Weights of a small transformer language model.
Training: a variant of Adam for these matrices, 628M tokens.
MLP neurons of a small language model. Each row is named by its layer, matrix (up: input weights; down: output weights) and neuron, and shows model dimensions 16-111. Each number is 128 + 24 x the weight over its row's rms, rounded and kept within 0 to 255. Numbers have three digits each.
After each neuron's rows, "fires before" lists the tokens most often just after its 100 highest values on Wikipedia text that the model never trained on. A number after a token or word is its count.

L6.up1023:124104147148114114116099124142130159155120131104133157141098169114127158112108115128136094128125131146119137089107136135134193145175159078089093128112123179148141148112108158139090100112177093112097123142116130113120169097078110131123145127136124160137104174127112096167113126115147129098
L6.down1023:094167144094149145140101135136133165093098147139143156109116128098137135180155088166152150122114080113156133153145148133086164098088129138180140121101132145161147096122121141127156104081078151128143135140127111119105124102138168132132141118103142112138142185088109159201131147110116167171
fires before: "| " 20, "of " 12, "S" 6, "and " 6, "|" 6, "G" 4

L10.up351:087118116103131131132115118149109100129114154115116133155125076134101142192139153124133074128106141108132099170156117124119120116135146154147144116123147131140175121139147139136074128116111139103157143106109139098150143141166104144168115191131107103116122156155103112128147142188125149062
L10.down351:141119159118117127124130127142124090129149156136124117072097141130126111134124131129130165114139106170095144090093154102096131139155147095129137158120131118126132151131080092121138075122137118144107123109125114118122120106132148144114157098169165168134121102110187086132101132157097172149
fires before: "\n" 52, " " 9, "|---" 4, "ation " 4, "|" 4, "ation" 4

L6.up1045:107160096157150132169133143114151123130121148086163126147132092117107103173145158139104062160099131161099144101130132126128146153135121065154073118174098111095128156153162158136116057151111096130111129105113124122125154101147129123129151156127111139140174137137130093132109105138146173106
L6.down1045:139125106151128129120113119135128127131087078127130128121151146121115120133112135156165129124124135142169116137163185117132112115151103154108124163095114128121102149143110088075143122130145167124129123171129104131123148125101147109112141192143085153126102164116141147121148095140161155121
fires before: ": " 17, "==" 14, "°" 12, " " 10, "4" 8, "3" 6

L6.up1142:113082146156122124167094158131141103112158123110157163132087100139127073126136103146122103136171090134157144117087167137165178114152094098135110169130111148117142142151120153162111097149161079141153145137133177128110146088156099126158086132108125182114171123086121108119167106134119120090
L6.down1142:129146097110120091150122115118110120124102129093094141095171141109119109100142109132109127120137133144104133126133066144140120096150122121158138120155136153178141143127116104124101135132105170108141125141157116150142106118055119137128099116127138118089091122150138177180141154168147165113
fires before: "s " 73, "\n" 8, "." 4

L6.up471:146131137145128099150126104115124138154087125130132182129122152138131126146118125132118088082141139096102140101141171101120162138131188128149104132077142169114167154155130136127098072109133133089120130106119111116136128135142174134121161159098146144167143158153125108123148127112090138141
L6.down471:078127063157133147127132167130151113115129128116151151119142121125144146128151141126143120132134110083161132188106152143112131190130125140144126094126076111122082102104093138137140113118106102141122118116092116109122142102139115112067129165109153133186132146133090097134147124135144178136
fires before: "| " 57, "R" 5, "J" 4

L3.up376:065143140104130116129117170162134111155100142133107100096092120128151093141161130158142079135097127116106187200088133133096082120148133109102156139156147119120118116071159163138132165141176192126127172120113118118135107092114127146134136122118138145167123156139113107142173163145134133166
L3.down376:188113118142140146129149103100131155107144112131146149161175146121095163110103114112118180125151125141150078075168139118151188146112135154156100125118116138136148138209097093129139077125099076116130088144139136133137150155153125119111127128138110112083143105112138141107068095113129113092
fires before: "ur" 19, "St" 17, "|" 16, "r" 11, "|---" 4, "f" 4

L6.up713:120106105159093127153130080165119152146118120087145166121122155124126082160136166134121110136125129132084146077110168121105124152125147118136054120131133107130149142171141104153140114155111093137113138145130158122137126115121129105132111140127070190124142108113119138116141189142101151110
L6.down713:151177143111143104082087148141111159128118082147135127132120136156117090120139078095120118117162113164145141122142072118144122104134131129098083135138103101156111085161133109113164157135162131125124120149135123097098102137121157124171099139161123125120123157179156149146158128088131139134
fires before: "\n" 25, "N " 14, "\n\n" 10, "/ " 8, ": " 8, "==" 5

L3.up907:152121132118125155089120175117137135141138111155175108155169106099128160144131152148098119148094159114141149150150132157149152084108108140095131100122117154168116155109120107123106124155104111135146133128114123110131120144102184137133127098098162111142077168081170089097133079175086122095
L3.down907:111144128129136108148128084136145109123113150089084139093087173139120115109120084126162137119158102136116104100114121104107106168136140111171130148118133093113139107145126134129130129115153149121099119131129128133129127121148075122130136174140110143109185078165074157146120177083171135162
fires before: "y " 10, "y" 10, "ical " 10, "ity" 8, "ity " 7, "ough " 5

L6.up1256:114159107138148104119096132135152120146089117143115114137109115138140107158134169179115087132135121124130116079129124111134153097127090090097092103130116059128141127121139156132137125157135112120100090121145117113148136141128101126139167150166128159154156102127151161163090151147110158093
L6.down1256:093118132152151139139136137100081119103153129155122116125142119122122117122114088118153167138134172129141126139077128124132145127091150109126137072154150129112126139112160156120122134102118136166126131169120103105142166107105114110155119137148160140120176131147140104101164096112116091132
fires before: "N " 14, "E" 11, "°" 10, "4" 10, "3" 5

L6.up1363:149072161121116094175110141161161154121120128095153161138100130138133095094120129149101089128142138121102179126152183155119149142111128111133063128114134186118134154163081143117094131127126135109130111114130119129132101109171099133127129126113114179141133121116135099147091147088112103104
L6.down1363:100120094166155112152139177098126152103167129138124148057106155127130143135155137112116094119151110141160096112149117106147116149120128102094162126112151095122120131134139141090165160098134111074128120083169114154151134136131155129121161172174162102153122124162139175140142122129124166128
fires before: "\n" 21, " " 14, ": " 10, "ical " 5, "\n  " 4, ", " 4

L6.up711:146103121116136132150130088122130130136084132104136146113098106148140100171137150136122091130165099169116127058124128153107180076159120085111105133132159155141142127173165152151088119114151139107121153094162114130146155179148111130134165174150111113125115134114087149100113141122092176132
L6.down711:090148164127163110163080149135108126133148146124149141077117120116143097147138090092121119129137126100117129079177145182121146127110091133136091111146104176118123094136133180120089135129132079117132145124135139067093112134195149118123091119143102136150103131140131082109127102121145124119
fires before: "| " 52, "/ " 14, "|" 10

L6.up260:116138134113139109128154106137117136142135160152124101160115109149132098198080172123122117128101133119104131153117131163126157101156150155111126143099157133112077174140141115105108145122152077128101117096126132164149145123142092129102114147109128117126073143134124168128139177168133133126
L6.down260:099103090123122125094105126138138142167130109134134135126170150102130116135139120162149099139119139137117087180115072136129143151136090150127167136154106148155115163094178121129132133136131173114112090154144156118105085142151125124169176116126129130115121119094075147081095127181155129110
fires before: "| " 29, "- " 12, "cent" 6, "and " 4, "is " 4

L6.up411:160138159107153115154135097143139107139097144111141139124096045132105112146112130149119105113144110164095159085112156135142119129116143144130078118110136121125126123126118130156083134082103127144143102131136135117127146128109106136149106136135098179074145138130129155135136135152144152070
L6.down411:098131098116146118083154110118106125151148105150117144132166089142142134134142132131143102117129097162108140140145109103092130107168122146111114077147105046154121129108152133122126122117129133116139146180120129130146110135158145131188136139141121122164130114133174145098155151151146190156
fires before: "\n" 26, ": " 13, "s" 7, "born " 6, "\n\n" 4

L6.up964:125100069165125101100157131117134134124147146095169126163161117188095138153177115143132077125151138100133103125145135129126156115138146082138111173107132090097107154120142104145150149068158127061105105140099138152103120129121134124138166191161147152104157123110149134148131146105089155148
L6.down964:123071144136142112092172109110118100170137097124119121091107116115127148147099168108156143137158102080130168111116175101147120115109127159100151131120098091076122076127086142134124142163141104137153137135129108117123162078175142143109118117144109138113110067134136118121131122146156127116
fires before: "| " 44, "|" 11, "P" 4, "F" 4

L6.up1285:147126097153141136121109133143134114160129133135157135137118125095142151114097126135115112106128109180119133080108127142105167096146169133140124159089171175143087148189120158143104121162129099111119080139144129114133150141142119135101179160132135114141077145101132135143095189124117117099
L6.down1285:108121094126132129143114202141114122105118159089114146136116158136156088130127117111121122128115134137139106132159132100131144152140113179155099130150111163130141133109133089098158111149101086123135120093127135126128155155149087140163122112128148126127135088166119141139101161100116093106
fires before: "| " 28, "|" 9, "le " 9, "(" 6, "u" 5, "N " 5

L3.up623:155085094171115186150155139120139173129151108127155176135137110165118190082115156153115126149141155120124126137108109151091108139132099158092100112109177159154105075100135107113134121125149149129130152111135105128119103130136115120173154143110126120121135146116091139109143118136104085134
L3.down623:114171167120146080095111116128123107138111167152097098125119161096141078193144089106141132121108096132136134118135160100169146114119170101159164163147109092108161179157114140150118131130118117118120117125127150125149150138130134143080123097144124140129117109136154130128118139124154164117
fires before: "y" 22, "ical " 18, "y " 15, "ment " 7

L6.up1180:086106097139154118133124103099124130147129094120144146117126147186084143114139132123144072123156127135104130107132139140131132111147166063106084170103134092102114146113109144116187136116192141110115120191121130103154080140094166124140111130126133158121142165114123168146147126125136180119
L6.down1180:161140169090100119096114093149154103113163171112094090172080117096131173127116135153113153136107160137089121127139127160127131114078130096111165098118162145139156094155124159142168120132113155125109138141119117147102114148197107119125150143124105134147139134134094141070154159106120115119
fires before: "| " 21, "(" 10, "of " 8, "in " 6, "|" 5

L3.up929:104104122079113099147122117119138145141086137157110144111145114140117166122150129173163148108158109109134103167105121094084204138128167141101091112070118136157091071138184109132153118130180131098152106147135159142137142129161118127098127119105122117140139152115116111165121130128136075148
L3.down929:151154135159149151110138136115125105129177124104156129141097130131141101132102142093101122142105144137126147101154128160163038111136081107145167156168125133108164182107078149115115140112098128171102158100121093103128112128086132133171131155155146139117127094149141136104111129128133178104
fires before: "ear" 32, "e " 12, "ed " 7, "ing " 4, "ear " 4, "en " 4

L6.up1139:126112141156113131121107121153137142152100127102139151129127107110113171138128140141146087101127112078128152089134182117113110130116122159155101113122150182130189133156135099155071126138104140111109097133078132108115135112114142132132163108116161159139126131126113099162138137135124114104
L6.down1139:192163121138117144112150108139146108117164127126062108127149145125135083136120130176119144134083172133121129102172144124127096152127145076161122115111130132144134092095127149117100093114169132116160124148106104116130123133140118119128123182137097123112095103126105103147094140129136118122
fires before: " " 29, "A " 6, "B" 5, "G" 5, "ation " 5, "T" 4

L6.up1061:133154122145145122140142087155148144158080136161179153117114133169098169121114139136124096132130143107096111068115146139130166137131134113128099139128161165105118125157136184114109102138119150096070119171109124111126175124126147122122174154104139110092115178098101111103114144110104116145
L6.down1061:117146144158143120140109125162147133128100120113138098143142144151143152140111094125164147145148106108111134111132141100120167112098140136137133153159119117107129121188094155144160116104188103116130087140137117145110164122146115139137078111163130161172129115145122120098109100126125117078
fires before: "| " 64, "|" 6

L6.up644:160122142110116136180098136147149129140120120084150146124135111124135150187162147147136084114112113127155144089125160138102161111118123159140076171175095100134127112150133120127095091161099120061130105131094151121110123072132098127128125163136102157094092146118112138155150191145135184120
L6.down644:118149117171142132152107146171137150105186106127121105151099153168144132097156123157198159108123113155130130091133117115114081140131096116149133111146161142124089157120136115125166137116161098126107123158097169126146103121102088135106142104134156122121119163156136176186130163138120146079
fires before: "°" 23, "4" 9, "3" 7, "6" 7, "5" 6, " " 6

L6.up833:116117143115125135116093127114120122138127146115140169144130074149109140169117135185140083110123083141127145059080129169129145100121146122142073152142129160110158137163144165137083115068117151086124120091082123118088168150142155136145150158107080119130103144137106126124137152144112143141
L6.down833:108132070134130134128112123131122122133132119133151086123140156152143098097169133102146114141150102078184121125137114084086095120094101162123136155097154145159156072118145136149163121085089113164129113150120120121129141123173096145144109143114134125121126148111112128129127193133141165087
fires before: "| " 37, ". " 7, "o" 6, "s" 5

L6.up721:155150176134090127144111124124138138141084114103118187130082140116118111171061140120113135113102096100120115100103125121124137137136161139129100153142120184093133187159130122132117119168105121073116089129121104117111146109126111128148144164105112120174090112136106117093132183144138081127
L6.down721:133146113118143128168172111188138089086179128129133084116119116124160129141189081135178125120108149122119162148100191125147162136116111083195085100112114125122115093114152127108165111138103110165091131082129124114136139104127129125129120159128150117120171146108122142128131137122110115089
fires before: "| " 23, "/ " 18, " " 9

L3.up412:158149134137123108128127112128132155155141133119127154130112134137121147109086105200126119129106140087140140069124146094097177098105170105103124156125140170143188098137126151132114096138116152073070115081110118113136140128147135135117168166132129128136137163140135114099150126129142129089
L3.down412:135142157127123125118114131109092135112125109141143161151196108100096120177119102144094139135129152154126136147138120093144113171134113136153151088149132085080122151106104138117124075154109147071152123122127135138122154133117131130116132133150114102050138121087085122133065132115135126118
fires before: "| " 29, "; " 9, "–" 7, "." 7, "|" 6, ":" 5

L6.up1038:180155111123161125191137131132142103137099113113165153107148112133162092189133166152109119129128092122129127149149142128129123143173087144167124125149102091134143146128105146141119097177101061084141097158142147128140148098137095126143139127167139126126137098114166122180111143168149124122
L6.down1038:172144104144148154120123125127167141086147137122087112122115126077100116130120153119153131111155111108098129124119181097140144107130119127128168072100120122126156129147159120123123155116140149141165144119164149136142146076134099133151138135156146161095100138151172104080155143110152129060
fires before: "°" 20, ": " 12, " " 8, ", " 7, ". " 7, "==" 6

L6.up1094:130119139125131120185107134142111095133140122104152160142105087131129129108141148164118127119150113091124129163113176127147147142174091131123104130155096102101145131127130164151142091151116087137142123137146144117112161093101111126175108143119125177127116113132139131149163107192149099119
L6.down1094:146147092125073120157143142127147124090130149125115097093127140100161122118145137108129140132135130169090142086147092115143203145104082102143164106153104141136133137161152100150164102118154145132122157162147137143146070153088157133104089095109155149136136112149158156108138142161137155139
fires before: "\n" 22, ", " 20, ". " 12, "." 7, ": " 4

L3.up1246:140121111127143155147170155142105132159114116116124163109109158119138159105117143148139163162164108127124108162102121108118141157152129108110147096135115123119112113139118127108137140132144151133112134122110163129153131063182132129099112135145146142115180136138106182124079150184135110144
L3.down1246:122138139131111109117093114091154130106142144155125100142156099129120097164144115117123103114104160117141151093158147146127125101112119163116117160136140130158160131123126125142134098133117106121152127110157095114127130169083124131150142129109111122132078137113140079115171092076125140114
fires before: "ed " 22, "e " 13, "at" 11, "er" 7, "ing " 6